{"activation": "geglu", "norm": "rmsnorm", "positions": "rope", "attn_scale": 0.125, "tie_embeddings": true, "beta1": 0.9, "beta2": 0.99, "grad_clip": 2.0, "schedule": "wsd", "batch_tokens": [65536, 131072, 196608]}
MLP neurons of a small language model. Each row is named by its layer, matrix (gate and up: input weights) and neuron, and shows model dimensions 176-239. Each number is 50 + 15 x the weight over its row's rms, rounded and kept within 0 to 99. A neuron's up and down rows have the sign that makes its largest values positive.
After each neuron's rows, "fires on" lists the tokens most often at its 100 highest values on Wikipedia text that the model never trained on. A number after a token or word is its count.

L3.gate756:54 53 51 64 55 37 67 30 69 28 43 07 73 63 69 55 38 59 61 34 58 35 45 40 41 60 34 36 45 50 54 50 31 37 68 41 73 29 47 77 74 68 62 41 28 83 40 44 60 70 47 37 65 17 45 73 38 20 52 66 35 40 63 55
L3.up756:42 53 53 56 72 22 67 66 58 55 81 64 59 51 49 29 37 62 51 37 63 85 53 46 31 43 71 24 44 71 31 64 49 35 56 62 54 54 74 34 39 56 42 48 68 30 52 73 54 33 50 61 26 60 51 56 40 80 55 55 17 54 45 26
fires on: "s" 21, " Mel" 11, "th" 7, "cur" 4, "Medal" 4, "History" 4

L5.gate913:54 60 68 40 52 47 65 64 10 49 58 50 56 53 61 54 49 55 58 19 43 77 33 46 52 63 45 58 72 37 43 26 54 40 41 40 51 22 50 67 69 57 71 78 51 68 41 42 48 71 75 71 30 66 37 54 32 38 54 58 55 63 61 60
L5.up913:40 61 49 55 71 60 47 18 53 49 64 59 27 54 36 51 66 67 62 52 65 65 50 54 74 69 54 62 26 31 50 65 17 39 53 51 89 31 62 41 69 41 56 27 63 55 54 61 75 46 62 66 33 31 68 49 47 37 41 58 55 56 61 18
fires on: "," 99

L5.gate787:60 50 61 62 48 47 57 72 49 37 35 12 68 77 57 42 54 64 35 13 44 68 52 48 41 57 60 47 84 55 58 39 52 38 55 77 64 58 38 49 23 52 65 37 24 59 44 44 47 37 62 49 02 73 63 49 33 41 82 58 61 36 41 64
L5.up787:43 55 36 72 68 64 42 36 63 70 49 47 59 43 63 56 71 29 54 39 45 48 61 42 39 56 36 34 89 56 43 48 64 41 44 64 60 67 65 56 24 40 52 49 42 49 80 45 53 36 62 70 52 62 24 62 40 46 64 44 47 52 33 66
fires on: "." 28, " |" 11, " New" 9, "'" 8, " B" 7

L5.gate1004:52 51 44 35 51 40 99 39 43 61 33 65 35 46 61 55 50 51 62 56 78 84 48 31 62 50 49 45 58 70 48 53 51 38 59 14 48 48 42 31 61 36 74 42 56 45 41 35 47 50 38 45 52 45 80 50 52 43 55 47 32 50 59 55
L5.up1004:49 46 59 66 42 53 28 37 55 46 12 70 22 67 50 47 49 65 47 70 64 45 43 42 38 59 50 63 55 52 40 59 67 60 36 69 50 46 51 58 50 43 34 51 26 16 53 91 64 63 30 55 50 46 45 43 70 37 61 40 61 51 37 35
fires on: "\n" 51, "'" 9

L5.gate772:42 22 67 46 76 47 91 58 54 66 25 39 50 71 61 95 52 72 77 65 48 64 58 29 43 69 34 38 44 45 19 47 60 72 66 33 50 36 43 68 58 71 77 48 66 59 69 51 51 50 63 41 40 15 54 51 31 61 55 30 57 40 62 54
L5.up772:23 49 57 39 80 36 71 49 62 80 37 42 60 47 36 42 35 64 32 43 60 66 38 35 65 53 38 78 47 67 29 49 70 56 24 53 33 53 77 55 43 33 34 27 06 60 66 55 74 44 40 69 41 55 63 80 50 52 50 35 44 49 50 56
fires on: " (" 51, "\n" 5

L5.gate1086:53 31 45 51 49 44 51 39 46 41 38 65 39 78 69 66 38 52 41 37 62 65 55 69 16 54 52 31 69 40 60 35 56 35 56 53 70 39 53 46 39 56 63 78 54 67 32 55 42 59 44 42 42 44 65 60 60 40 56 62 81 38 37 67
L5.up1086:50 34 45 19 50 47 92 48 60 64 72 76 61 47 75 30 32 38 32 30 55 58 47 65 45 54 31 37 49 39 62 54 67 00 54 41 69 52 66 39 32 69 63 63 51 73 40 45 52 78 48 45 40 40 64 77 90 43 70 47 55 72 67 60
fires on: "\n" 86, "-" 14

L3.gate220:44 48 50 63 40 46 28 47 54 36 53 48 50 71 77 55 43 59 61 50 33 49 50 80 59 58 44 47 39 52 72 44 58 23 64 60 50 79 36 64 53 59 46 80 41 67 79 56 54 41 35 50 54 57 54 29 58 35 43 86 37 36 54 63
L3.up220:70 46 66 50 35 51 34 69 55 62 31 38 55 35 50 71 66 40 74 59 45 53 78 58 47 11 44 64 59 46 51 62 50 37 25 61 43 40 46 56 59 48 56 59 33 57 44 32 51 72 72 45 20 43 54 44 71 38 53 41 45 43 66 50
fires on: "'" 52, " —" 9, "\"" 7, " Turnout" 7

L5.gate528:62 20 47 49 45 34 43 81 48 37 48 15 52 85 58 42 31 61 43 65 48 92 47 56 53 35 50 47 60 50 57 33 54 49 56 49 35 48 56 81 54 49 50 39 69 62 17 54 58 58 49 60 47 59 45 37 64 49 58 56 56 28 60 53
L5.up528:49 32 68 68 37 48 36 58 74 68 54 52 46 57 51 68 36 75 43 69 43 37 52 30 29 50 72 81 36 44 42 37 18 44 84 71 53 50 61 44 19 30 52 37 70 39 35 47 68 62 45 38 37 63 77 63 34 67 46 40 55 61 43 52
fires on: " a" 38, " is" 31, " was" 15, " an" 15

L5.gate431:45 54 43 48 58 53 20 54 42 55 54 45 56 46 44 57 21 43 59 55 35 34 47 00 32 69 67 69 48 65 27 22 58 52 66 59 56 61 69 43 60 48 80 50 38 39 46 48 44 55 49 49 43 24 52 59 57 61 67 33 50 19 24 23
L5.up431:61 44 45 58 47 79 73 46 52 53 37 55 50 53 72 62 74 49 73 26 44 32 51 45 51 57 48 65 75 78 59 28 73 63 47 61 67 22 37 75 43 37 56 48 61 46 50 34 48 73 67 43 52 45 58 55 37 42 91 54 47 52 51 33
fires on: "'" 63, "son" 11

L5.gate113:54 73 46 81 49 44 66 31 58 43 14 56 26 46 28 53 48 27 44 32 17 49 24 27 41 56 50 49 72 61 76 47 40 64 57 64 61 36 48 46 47 29 68 42 58 46 54 31 20 61 53 53 55 56 45 55 50 61 64 63 38 36 35 62
L5.up113:54 58 35 68 43 67 31 57 45 65 67 42 79 71 67 46 53 42 51 33 54 70 67 55 40 11 42 63 32 24 39 53 48 56 48 29 71 45 60 68 41 68 39 63 38 49 63 44 62 58 31 36 52 65 58 44 56 48 08 77 59 43 48 46
fires on: " season" 22, "S" 17, " century" 7, " city" 5, " region" 5, "," 5

L5.gate1227:36 69 44 57 60 54 39 37 41 29 40 28 49 39 55 34 41 30 57 31 48 58 22 44 48 49 41 57 60 59 44 13 48 49 49 50 61 30 54 61 64 53 55 54 61 57 32 39 59 29 47 49 47 41 61 20 87 39 69 44 37 20 44 53
L5.up1227:53 71 41 41 26 59 44 65 49 62 30 61 61 58 37 26 70 99 64 52 73 59 32 72 68 62 57 30 61 49 29 15 55 43 62 59 38 46 51 39 28 32 23 42 66 60 46 54 75 64 38 29 47 62 26 29 37 56 50 37 57 28 42 83
fires on: " later" 18, " release" 13, " in" 11, " first" 10, " debut" 5

L5.gate82:61 46 63 21 48 23 30 34 41 49 33 59 73 44 36 26 58 52 43 28 55 61 14 65 49 34 55 59 53 50 55 39 48 30 45 74 46 77 26 56 68 61 83 48 31 71 52 46 51 57 45 71 65 38 42 39 82 54 44 46 30 79 46 61
L5.up82:65 68 51 59 52 25 54 50 65 52 52 30 72 35 55 46 36 55 50 52 49 64 62 56 61 54 42 63 49 54 33 34 67 47 34 65 74 71 47 74 48 43 51 71 59 33 67 35 50 44 88 87 47 35 55 78 76 43 51 51 45 30 94 63
fires on: " |" 36, " ==" 20, "=" 17, "|" 11, "==" 10, " " 4

L3.gate446:32 04 61 62 54 79 39 42 57 36 46 28 62 49 58 51 44 61 50 54 49 50 51 60 15 38 81 73 56 60 35 48 66 34 60 61 57 53 50 66 55 38 58 42 28 32 57 54 58 50 39 50 42 64 30 75 45 34 53 34 56 45 52 41
L3.up446:51 51 41 24 17 62 57 40 46 19 48 56 66 47 67 79 48 33 43 40 77 51 52 62 37 50 61 61 80 46 43 31 64 19 58 69 56 46 39 40 67 54 40 48 52 54 44 47 34 53 47 48 31 58 58 58 45 55 49 50 64 40 49 39
fires on: "th" 63, " First" 11, " Second" 7, "nd" 5, "First" 4, " Fifth" 4

L5.gate37:62 18 41 70 53 68 50 62 59 52 28 35 35 53 48 30 23 32 53 34 42 35 20 52 47 69 51 45 64 32 42 57 57 55 41 76 51 46 60 42 62 37 53 33 68 41 36 44 63 88 21 67 42 54 57 72 27 38 48 56 60 21 51 55
L5.up37:60 69 62 40 64 68 80 56 66 55 41 72 44 38 61 41 28 57 43 30 51 68 46 43 59 53 36 34 55 32 37 39 64 58 65 61 48 52 50 38 73 30 55 67 62 61 36 45 55 42 52 38 41 48 62 61 53 58 32 56 19 19 33 37
fires on: " |" 43, " for" 4, " get" 4, " million" 4

L3.gate688:39 68 65 40 53 46 51 74 74 36 53 35 69 54 77 70 62 43 41 42 54 42 40 67 18 09 25 42 73 59 41 56 12 33 65 50 22 36 31 43 55 46 33 66 40 67 49 36 41 68 36 40 72 39 50 78 51 44 40 43 74 79 48 76
L3.up688:46 58 61 35 52 59 69 53 40 56 69 87 56 41 64 46 43 24 55 33 78 55 71 42 38 55 78 53 47 65 40 54 39 56 60 39 51 33 56 78 63 54 62 45 49 47 61 33 49 50 43 48 51 40 58 58 47 32 74 41 38 50 43 55
fires on: " P" 15, "um" 11, " Succeed" 8, " addition" 6, "all" 6, "pp" 5

L5.gate704:40 41 41 39 78 19 89 48 43 34 72 50 37 41 34 43 71 33 66 51 45 93 59 43 48 54 45 97 62 52 44 50 36 47 60 59 65 34 58 59 45 35 50 64 66 43 69 51 49 42 59 98 77 58 19 42 52 39 43 43 47 31 56 63
L5.up704:55 52 45 56 31 41 53 51 39 57 55 66 86 61 63 71 28 48 48 43 50 68 73 54 18 44 56 39 49 27 21 41 63 40 59 35 68 41 26 48 62 46 58 66 48 46 47 58 45 82 39 43 58 44 63 44 56 48 59 62 26 34 42 63
fires on: "." 59, "," 16, ":" 8, "s" 5, "ce" 4

L5.gate31:42 33 47 43 55 41 47 50 39 31 42 48 62 55 33 46 43 29 45 22 37 31 64 32 43 51 55 81 68 77 50 52 28 55 40 99 54 48 65 88 62 47 62 52 62 47 62 32 38 42 48 60 57 74 61 43 45 35 95 40 26 46 52 54
L5.up31:34 35 43 42 90 70 64 53 52 63 40 53 53 33 63 31 44 43 61 30 71 42 42 52 62 75 45 43 66 58 62 51 36 62 61 55 35 59 60 65 68 40 67 53 59 55 68 21 48 40 44 61 59 45 33 70 51 55 70 75 44 56 31 59
fires on: "'" 19, "ur" 16, "n" 6, "d" 5, "ë" 4

L5.gate844:45 42 55 40 55 53 40 33 61 37 40 53 54 52 56 57 65 29 51 47 46 63 41 74 50 49 41 29 77 48 78 36 41 34 51 57 74 63 42 57 52 57 65 58 51 53 51 60 55 52 43 76 45 49 38 40 52 49 50 53 39 40 02 76
L5.up844:26 82 66 55 30 49 24 76 48 43 48 48 59 53 05 38 66 21 48 55 79 51 43 30 38 99 60 74 56 43 60 47 43 55 58 65 67 49 34 56 88 73 67 56 50 41 64 54 65 42 49 66 53 70 21 53 68 58 39 55 60 19 57 50
fires on: " " 22, " |" 16, " /" 15, " on" 10, " for" 5, " to" 4

L5.gate837:44 61 58 51 52 45 69 38 53 43 44 36 66 51 43 30 46 77 58 44 44 63 23 40 52 86 42 56 68 61 44 12 32 37 21 63 66 46 48 50 75 80 48 36 43 18 67 40 53 47 50 46 65 39 22 49 61 19 59 34 41 36 61 35
L5.up837:48 30 51 34 42 33 39 45 45 55 48 58 48 50 63 48 44 31 26 39 49 84 78 32 49 43 55 49 51 61 42 63 57 52 59 64 48 55 34 30 49 32 51 28 58 41 49 54 65 57 41 62 34 53 30 41 68 46 66 46 34 33 10 30
fires on: "s" 51, " |" 12, "st" 8

L3.gate1300:82 50 57 43 71 51 77 44 67 61 35 63 51 41 68 32 79 40 44 17 55 18 77 17 61 47 52 39 55 67 65 38 44 44 44 75 45 36 41 43 52 35 56 65 50 37 31 29 56 37 58 21 51 58 57 49 68 54 73 49 56 52 60 22
L3.up1300:20 64 38 39 59 51 50 46 49 58 33 25 31 60 33 43 57 54 62 45 42 52 68 62 47 53 63 42 79 51 67 37 46 51 49 66 52 68 41 31 36 18 55 21 19 26 51 30 52 38 61 34 47 38 59 56 86 46 35 36 40 32 43 50
fires on: "in" 39, "an" 12, "es" 8, "th" 7, "en" 6, "e" 5

L3.gate241:31 43 56 53 56 42 36 32 30 68 70 59 44 82 30 38 50 56 48 43 53 35 53 30 48 58 72 74 72 64 51 76 54 42 52 60 31 25 59 73 49 18 61 41 48 46 53 65 53 31 33 44 63 38 44 22 63 34 75 59 30 67 57 35
L3.up241:38 73 29 68 71 41 50 62 74 34 51 49 55 48 48 49 40 60 46 44 58 48 45 39 53 65 47 14 60 29 59 54 24 50 50 43 40 57 50 64 45 49 65 43 31 42 59 59 74 34 19 30 55 45 86 42 22 37 38 34 53 62 60 48
fires on: ":" 51, " group" 4

L5.gate750:34 53 50 33 44 38 54 49 37 64 37 38 35 41 50 44 51 66 53 44 36 52 28 74 28 50 36 66 55 49 69 41 50 44 38 36 62 53 41 50 46 54 71 69 52 58 54 51 40 47 39 78 57 36 53 42 39 39 68 53 45 50 31 44
L5.up750:41 35 61 40 46 39 64 53 48 79 49 59 38 42 52 50 53 39 45 40 70 60 32 50 66 58 65 43 33 52 81 38 56 42 61 46 58 35 60 46 56 48 49 44 51 37 64 82 19 54 91 45 51 55 50 51 85 47 72 59 58 97 63 49
fires on: "\n" 27, ":" 22, "," 12, " years" 7, "ʻ" 5

L3.gate786:41 55 29 34 46 67 43 55 59 28 50 38 53 59 53 55 47 52 59 33 45 70 38 53 37 58 18 68 64 25 50 17 28 56 75 74 71 18 22 59 50 48 51 35 41 66 29 63 52 46 34 42 43 64 32 63 31 39 50 48 37 51 32 48
L3.up786:57 43 46 25 47 46 27 44 45 35 45 32 64 44 47 64 38 66 54 52 40 87 48 70 51 46 30 64 28 39 36 42 65 54 47 54 44 53 31 44 56 32 55 53 57 56 51 30 54 40 75 59 46 42 60 68 19 50 47 29 51 50 38 55
fires on: " /" 44, " two" 12, " side" 8, " three" 7

L5.gate146:62 73 49 10 65 60 64 47 51 52 54 22 66 80 56 61 59 49 28 72 55 60 68 44 43 60 72 37 58 55 36 34 26 63 66 46 36 14 47 69 46 40 42 60 29 34 52 60 44 31 41 29 41 31 35 46 44 27 61 51 37 76 41 74
L5.up146:41 41 65 58 37 40 25 55 43 24 65 54 50 51 12 31 41 40 37 49 40 41 24 39 49 61 49 47 41 44 57 29 19 50 62 60 51 33 79 36 21 62 53 45 55 46 52 39 50 48 70 58 62 43 73 57 37 85 48 45 63 41 48 33
fires on: " was" 28, " as" 10, " is" 7, " named" 7, " played" 6, " =" 5

L3.gate350:44 52 56 47 52 64 38 42 63 59 50 50 47 69 56 44 45 51 27 50 62 65 43 53 47 40 48 54 55 44 57 27 65 45 71 60 65 62 48 54 70 67 68 56 53 74 68 69 60 50 41 33 71 54 27 38 60 55 54 46 41 51 77 58
L3.up350:40 88 71 58 53 59 40 32 47 19 14 36 35 52 56 49 85 39 51 58 69 40 42 74 74 38 60 32 63 51 48 48 64 28 42 50 37 32 37 51 57 56 54 63 48 33 44 38 35 64 59 69 74 46 50 63 50 39 46 58 49 21 46 45
fires on: "i" 35, "'" 21, "\"" 18, "board" 11

L5.gate1061:43 58 22 54 55 58 64 58 37 19 42 45 63 49 78 29 45 53 22 39 54 35 29 73 66 43 32 43 66 65 36 37 70 35 41 61 63 28 66 61 72 39 56 65 70 61 29 46 71 58 33 55 69 93 35 26 36 50 73 46 42 45 63 36
L5.up1061:49 42 44 51 41 68 47 53 41 40 41 44 84 54 31 30 76 69 39 60 56 45 24 57 46 60 23 24 68 64 36 69 76 47 36 51 38 65 59 47 86 36 57 82 74 84 58 48 65 46 25 66 38 37 59 61 55 76 46 61 42 43 68 40
fires on: " to" 36, " of" 9, " the" 9, " in" 6, " for" 5

L5.gate187:75 54 63 54 64 53 61 62 48 57 72 61 70 68 45 54 48 61 25 22 67 75 40 39 57 61 40 53 59 57 43 21 82 31 64 53 45 48 40 43 53 48 66 70 42 54 48 39 35 48 41 50 48 34 52 74 65 26 87 49 49 36 41 21
L5.up187:34 28 68 44 53 43 50 62 66 63 60 15 72 54 20 36 38 55 50 35 27 50 48 37 54 46 46 48 82 50 30 27 49 52 53 52 37 53 23 50 63 33 57 46 06 49 54 33 54 29 36 65 47 72 31 33 81 38 53 18 40 48 45 20
fires on: "a" 38, "e" 9, " \"" 6, "ul" 6, "s" 5, "the" 4

L5.gate118:65 30 62 61 67 20 45 44 46 37 56 49 40 34 42 53 52 51 77 63 55 58 20 61 37 50 26 46 53 49 23 51 53 45 48 68 55 46 33 75 51 72 89 49 44 48 48 57 41 45 45 45 69 30 58 24 65 39 64 53 63 40 38 36
L5.up118:47 42 48 17 69 45 32 34 46 67 60 66 63 53 38 63 43 63 55 64 53 39 62 45 46 61 67 65 60 68 68 24 43 49 55 48 42 52 51 59 52 60 66 64 47 43 68 67 45 27 45 29 50 55 22 40 42 50 51 63 46 41 37 41
fires on: "th" 21, " children" 8, " episodes" 8, "st" 7, " life" 7

L5.gate660:43 00 61 59 53 24 45 67 38 54 48 19 48 41 72 39 22 66 21 52 34 63 54 74 61 46 31 60 14 41 67 61 72 26 49 43 32 50 62 48 80 54 34 47 50 40 36 79 70 51 46 56 23 62 36 56 45 31 40 52 58 31 29 53
L5.up660:52 38 72 56 58 46 54 71 27 61 35 25 61 35 48 23 70 45 54 68 48 40 34 55 31 60 49 22 42 51 89 62 54 70 68 69 25 55 31 66 54 48 60 56 74 31 53 47 66 54 55 54 51 36 37 68 58 59 22 70 60 47 18 62
fires on: " to" 27, "s" 16, " for" 9, " help" 6

L5.gate407:42 55 58 66 58 53 54 35 28 76 53 35 39 77 64 59 43 42 52 29 45 59 43 65 32 50 51 46 79 78 38 51 43 59 46 40 99 21 42 48 51 85 48 69 38 64 44 68 37 41 72 32 29 47 42 48 53 30 77 71 35 38 64 34
L5.up407:41 40 25 52 45 55 47 52 70 43 59 62 61 58 53 29 46 54 43 50 74 42 30 48 56 35 52 48 48 49 46 68 45 46 54 46 61 28 39 51 39 12 33 62 42 66 46 60 52 78 43 61 55 58 37 74 39 44 63 48 63 58 52 49
fires on: "-" 32, "." 28, "'" 17, "," 11, "\n" 4

L3.gate1255:29 54 41 29 21 70 56 47 30 43 94 65 68 67 76 56 27 40 40 59 47 49 64 46 76 51 68 48 46 22 77 40 69 16 55 62 52 53 52 68 42 59 70 73 79 32 31 35 64 53 33 65 50 36 31 51 63 38 51 50 49 33 62 45
L3.up1255:19 60 45 43 51 67 59 78 40 25 66 54 58 54 46 85 24 45 66 59 61 50 69 25 71 43 35 49 44 38 71 61 62 55 38 55 39 66 52 65 31 43 70 77 70 34 27 39 55 39 25 53 63 48 58 45 75 47 40 27 47 19 58 65
fires on: " January" 24, " October" 22, " May" 10, " June" 10, " July" 8

L5.gate584:25 54 50 50 57 66 25 51 35 45 33 10 68 57 40 33 58 80 66 64 24 47 45 21 44 43 48 50 50 25 08 12 65 67 59 52 55 18 38 40 62 40 58 33 72 42 51 68 50 69 63 44 58 75 41 77 35 46 60 69 45 26 45 48
L5.up584:61 53 30 46 80 36 37 36 32 40 61 46 36 63 56 56 51 37 67 45 40 25 36 44 34 58 74 59 46 50 26 20 48 69 51 79 36 38 24 67 69 58 76 68 70 48 29 41 33 54 20 30 45 36 00 71 47 72 60 44 56 55 48 36
fires on: "'" 43, "," 24, " and" 11, " |" 7, "-" 6

L5.gate928:43 32 71 41 53 33 91 49 30 51 42 39 51 43 62 74 16 52 46 41 53 75 57 68 56 68 67 79 47 64 55 17 78 57 60 69 36 63 43 53 50 54 59 45 64 43 36 61 59 58 24 40 69 28 33 68 52 22 58 63 31 52 27 27
L5.up928:69 33 58 32 25 41 48 48 39 68 57 59 40 46 42 66 34 63 67 60 74 50 69 58 63 54 59 58 54 65 47 48 78 75 82 76 32 65 78 35 17 58 56 48 70 54 32 58 40 59 47 65 44 47 20 51 44 35 20 56 67 29 22 54
fires on: " |" 31, " high" 21, " High" 9, "|" 5

L5.gate487:54 57 17 35 41 81 46 51 67 62 55 41 13 65 44 25 45 60 40 56 49 65 34 78 65 46 61 78 61 42 35 46 34 37 50 53 52 51 36 40 54 49 43 67 42 36 50 66 53 44 30 52 24 60 46 55 46 26 55 60 30 47 38 53
L5.up487:65 46 32 46 42 64 81 51 83 64 56 34 41 66 53 32 43 41 44 39 40 65 37 73 28 56 34 47 76 55 42 70 72 52 52 58 64 46 36 51 50 65 52 64 44 78 51 59 51 66 18 60 36 65 65 64 65 25 72 44 63 38 27 60
fires on: " and" 43, "," 29, "\n" 13, " |" 6

L5.gate283:48 66 57 63 36 42 53 59 22 59 49 51 51 35 50 59 47 75 36 42 25 68 48 67 37 68 56 57 84 40 40 46 46 56 40 39 40 44 45 28 58 76 45 78 50 55 51 59 52 70 62 68 34 83 50 55 57 31 37 91 64 57 73 78
L5.up283:36 45 68 38 46 31 64 54 49 38 39 65 51 21 55 47 38 41 55 50 62 58 50 61 33 84 42 68 54 43 48 26 69 44 45 34 38 71 75 33 76 42 49 38 63 59 53 25 71 63 43 64 74 51 73 22 54 36 45 62 55 53 68 54
fires on: "," 100

L3.gate222:49 54 41 71 76 28 54 52 42 12 46 61 34 52 58 46 66 79 49 60 49 41 29 44 41 49 55 30 40 25 36 55 48 61 50 74 63 77 48 57 63 90 43 43 52 38 31 54 73 46 67 65 49 32 36 55 54 33 55 65 66 35 37 50
L3.up222:51 58 47 48 47 59 81 66 85 53 48 62 53 38 38 57 57 49 45 27 52 29 44 39 39 75 34 35 63 48 54 78 58 40 53 53 51 78 51 55 66 32 54 51 49 50 61 28 47 59 59 78 62 62 31 36 35 31 65 60 32 44 14 55
fires on: "." 45, "==" 17, " %" 6, " ==" 5, " |" 4

L5.gate378:45 33 44 42 71 43 25 66 48 59 54 30 10 74 23 32 50 50 50 40 39 66 63 58 47 74 34 59 72 66 77 43 57 29 40 29 57 55 39 55 47 55 62 36 62 35 49 65 60 70 39 68 59 59 37 64 36 43 51 39 61 68 36 69
L5.up378:55 61 59 59 89 32 51 15 51 36 63 39 33 72 53 55 63 60 84 40 58 55 45 17 61 49 59 76 64 44 63 48 19 36 42 36 52 59 49 55 48 35 43 54 65 46 54 37 45 46 70 62 47 59 19 47 50 35 31 48 07 39 52 39
fires on: "," 51, " and" 9, " |" 7, " &" 5

L3.gate169:44 58 49 40 56 25 36 36 47 51 73 67 48 55 69 62 51 85 39 50 36 70 48 66 33 48 46 57 56 41 65 80 32 28 72 28 46 49 58 51 61 27 46 56 56 44 59 35 16 40 32 79 64 44 43 41 47 46 68 88 43 73 58 49
L3.up169:44 35 49 50 56 26 65 47 68 55 74 50 52 56 45 70 71 76 47 47 51 25 50 70 28 54 63 46 49 67 64 62 56 31 63 52 54 27 29 31 46 49 53 43 55 58 42 28 64 66 25 58 73 26 47 58 30 43 30 42 58 29 77 52
fires on: " from" 21, "From" 10, ":" 10, " |" 8, " From" 7, "ing" 6

L5.gate494:39 86 55 48 50 64 45 51 33 74 66 45 74 60 22 66 44 75 59 52 38 74 30 38 45 59 43 69 55 50 36 49 86 43 49 35 62 29 74 44 80 77 85 72 49 36 36 51 45 48 46 62 45 39 47 30 52 34 47 73 59 60 37 63
L5.up494:09 39 41 37 45 51 39 40 43 52 49 54 41 37 67 67 33 63 74 32 54 47 36 40 71 63 48 55 53 34 25 45 53 38 63 71 60 48 55 35 61 38 58 20 60 57 32 63 73 60 45 45 69 45 76 53 61 62 71 45 55 43 43 68
fires on: "," 73, "\"," 10, "\"" 5, ")," 4, "—" 4

L3.gate567:59 31 60 93 35 43 36 67 66 52 42 27 28 50 48 39 72 54 50 63 56 37 59 59 47 76 51 31 70 46 47 26 60 61 59 55 54 57 52 58 65 33 71 78 25 36 30 40 54 44 35 42 64 31 43 51 76 23 44 22 61 25 29 29
L3.up567:56 37 37 28 43 33 33 67 57 52 62 51 55 37 69 67 47 58 80 20 50 33 71 62 30 38 54 41 46 65 55 52 25 21 56 54 60 67 42 48 56 51 52 72 36 64 59 38 20 41 10 64 48 49 45 62 43 52 58 34 38 88 52 34
fires on: "th" 38, "st" 15, "rd" 10, "nd" 9, " third" 7, " fourth" 5

L5.gate642:39 53 48 57 61 74 35 62 47 73 51 42 77 69 33 51 66 50 47 29 24 56 55 36 65 51 66 62 59 55 47 44 55 46 52 38 71 76 33 41 37 58 65 72 71 22 52 37 62 33 55 62 39 61 50 55 33 59 62 37 61 52 63 48
L5.up642:54 72 45 51 05 48 44 67 55 50 70 57 74 66 59 48 39 58 72 54 41 51 59 46 45 67 72 54 70 37 58 43 67 54 35 53 49 28 43 37 63 57 51 47 84 63 46 35 68 52 40 43 57 85 43 50 09 45 63 55 43 64 39 47
fires on: "'" 28, "ve" 8, " one" 7, " One" 5, "s" 5, ":" 5

L5.gate128:65 62 45 38 44 26 41 56 35 60 40 58 31 55 49 44 29 67 57 55 31 57 76 71 32 50 34 41 53 44 88 44 69 29 48 39 71 40 49 40 57 63 41 67 52 41 55 77 40 64 44 65 52 61 30 45 58 59 72 60 47 47 57 50
L5.up128:36 25 47 58 65 51 64 34 53 55 57 68 83 64 61 44 58 55 54 36 44 31 30 48 14 63 30 30 63 38 36 99 50 30 46 65 49 40 37 66 42 49 68 54 36 36 55 30 57 59 72 53 30 50 78 58 61 54 52 42 35 51 34 60
fires on: " as" 22, " on" 20, " with" 18, " into" 12, " to" 4, " for" 4

L5.gate1150:28 75 29 48 50 66 47 66 56 45 57 54 58 76 43 48 47 54 41 42 37 48 47 77 40 39 56 22 74 53 30 67 51 39 70 49 89 46 62 57 46 50 57 64 61 44 32 80 57 40 51 31 33 58 51 60 47 34 41 75 34 62 34 37
L5.up1150:51 55 48 69 41 29 44 62 71 42 62 70 41 51 26 47 56 86 78 45 33 57 35 50 57 58 43 40 52 48 26 96 21 34 68 59 64 63 84 49 18 60 64 39 79 33 49 58 78 38 72 69 48 67 42 58 49 46 30 78 58 67 61 46
fires on: ")," 14, ")" 14, " is" 14, "," 13, "." 11, " was" 8

L3.gate897:53 32 60 58 49 59 66 44 43 43 30 57 46 61 63 42 62 61 57 44 48 67 49 40 28 61 70 54 75 49 34 39 64 32 51 61 49 28 26 62 34 58 68 61 59 56 70 73 60 53 61 52 61 50 67 18 42 50 60 33 38 54 42 54
L3.up897:59 58 34 43 25 50 31 51 38 58 46 69 17 49 60 46 62 61 48 52 54 58 49 55 36 56 75 59 36 43 37 52 46 53 52 59 43 49 43 46 26 52 62 56 48 51 52 56 54 54 17 52 49 60 50 66 61 69 43 53 64 68 50 28
fires on: "\n" 39, ")" 19, "-" 13, "/" 11, " –" 7, "==" 5

L3.gate1237:36 57 86 77 61 51 65 37 57 46 52 30 46 41 56 63 50 55 72 68 51 10 59 60 60 43 43 22 60 35 43 58 32 46 53 55 18 25 39 42 71 20 79 56 54 69 61 55 41 61 44 32 51 61 25 57 49 58 43 41 48 30 55 56
L3.up1237:67 58 52 41 50 74 53 35 60 66 78 44 66 55 49 21 35 62 39 36 46 65 64 50 51 45 44 36 38 38 56 62 92 35 56 58 57 56 54 81 56 41 53 76 40 38 57 51 45 51 25 69 64 40 71 67 46 50 46 69 39 36 48 35
fires on: "S" 67, " S" 29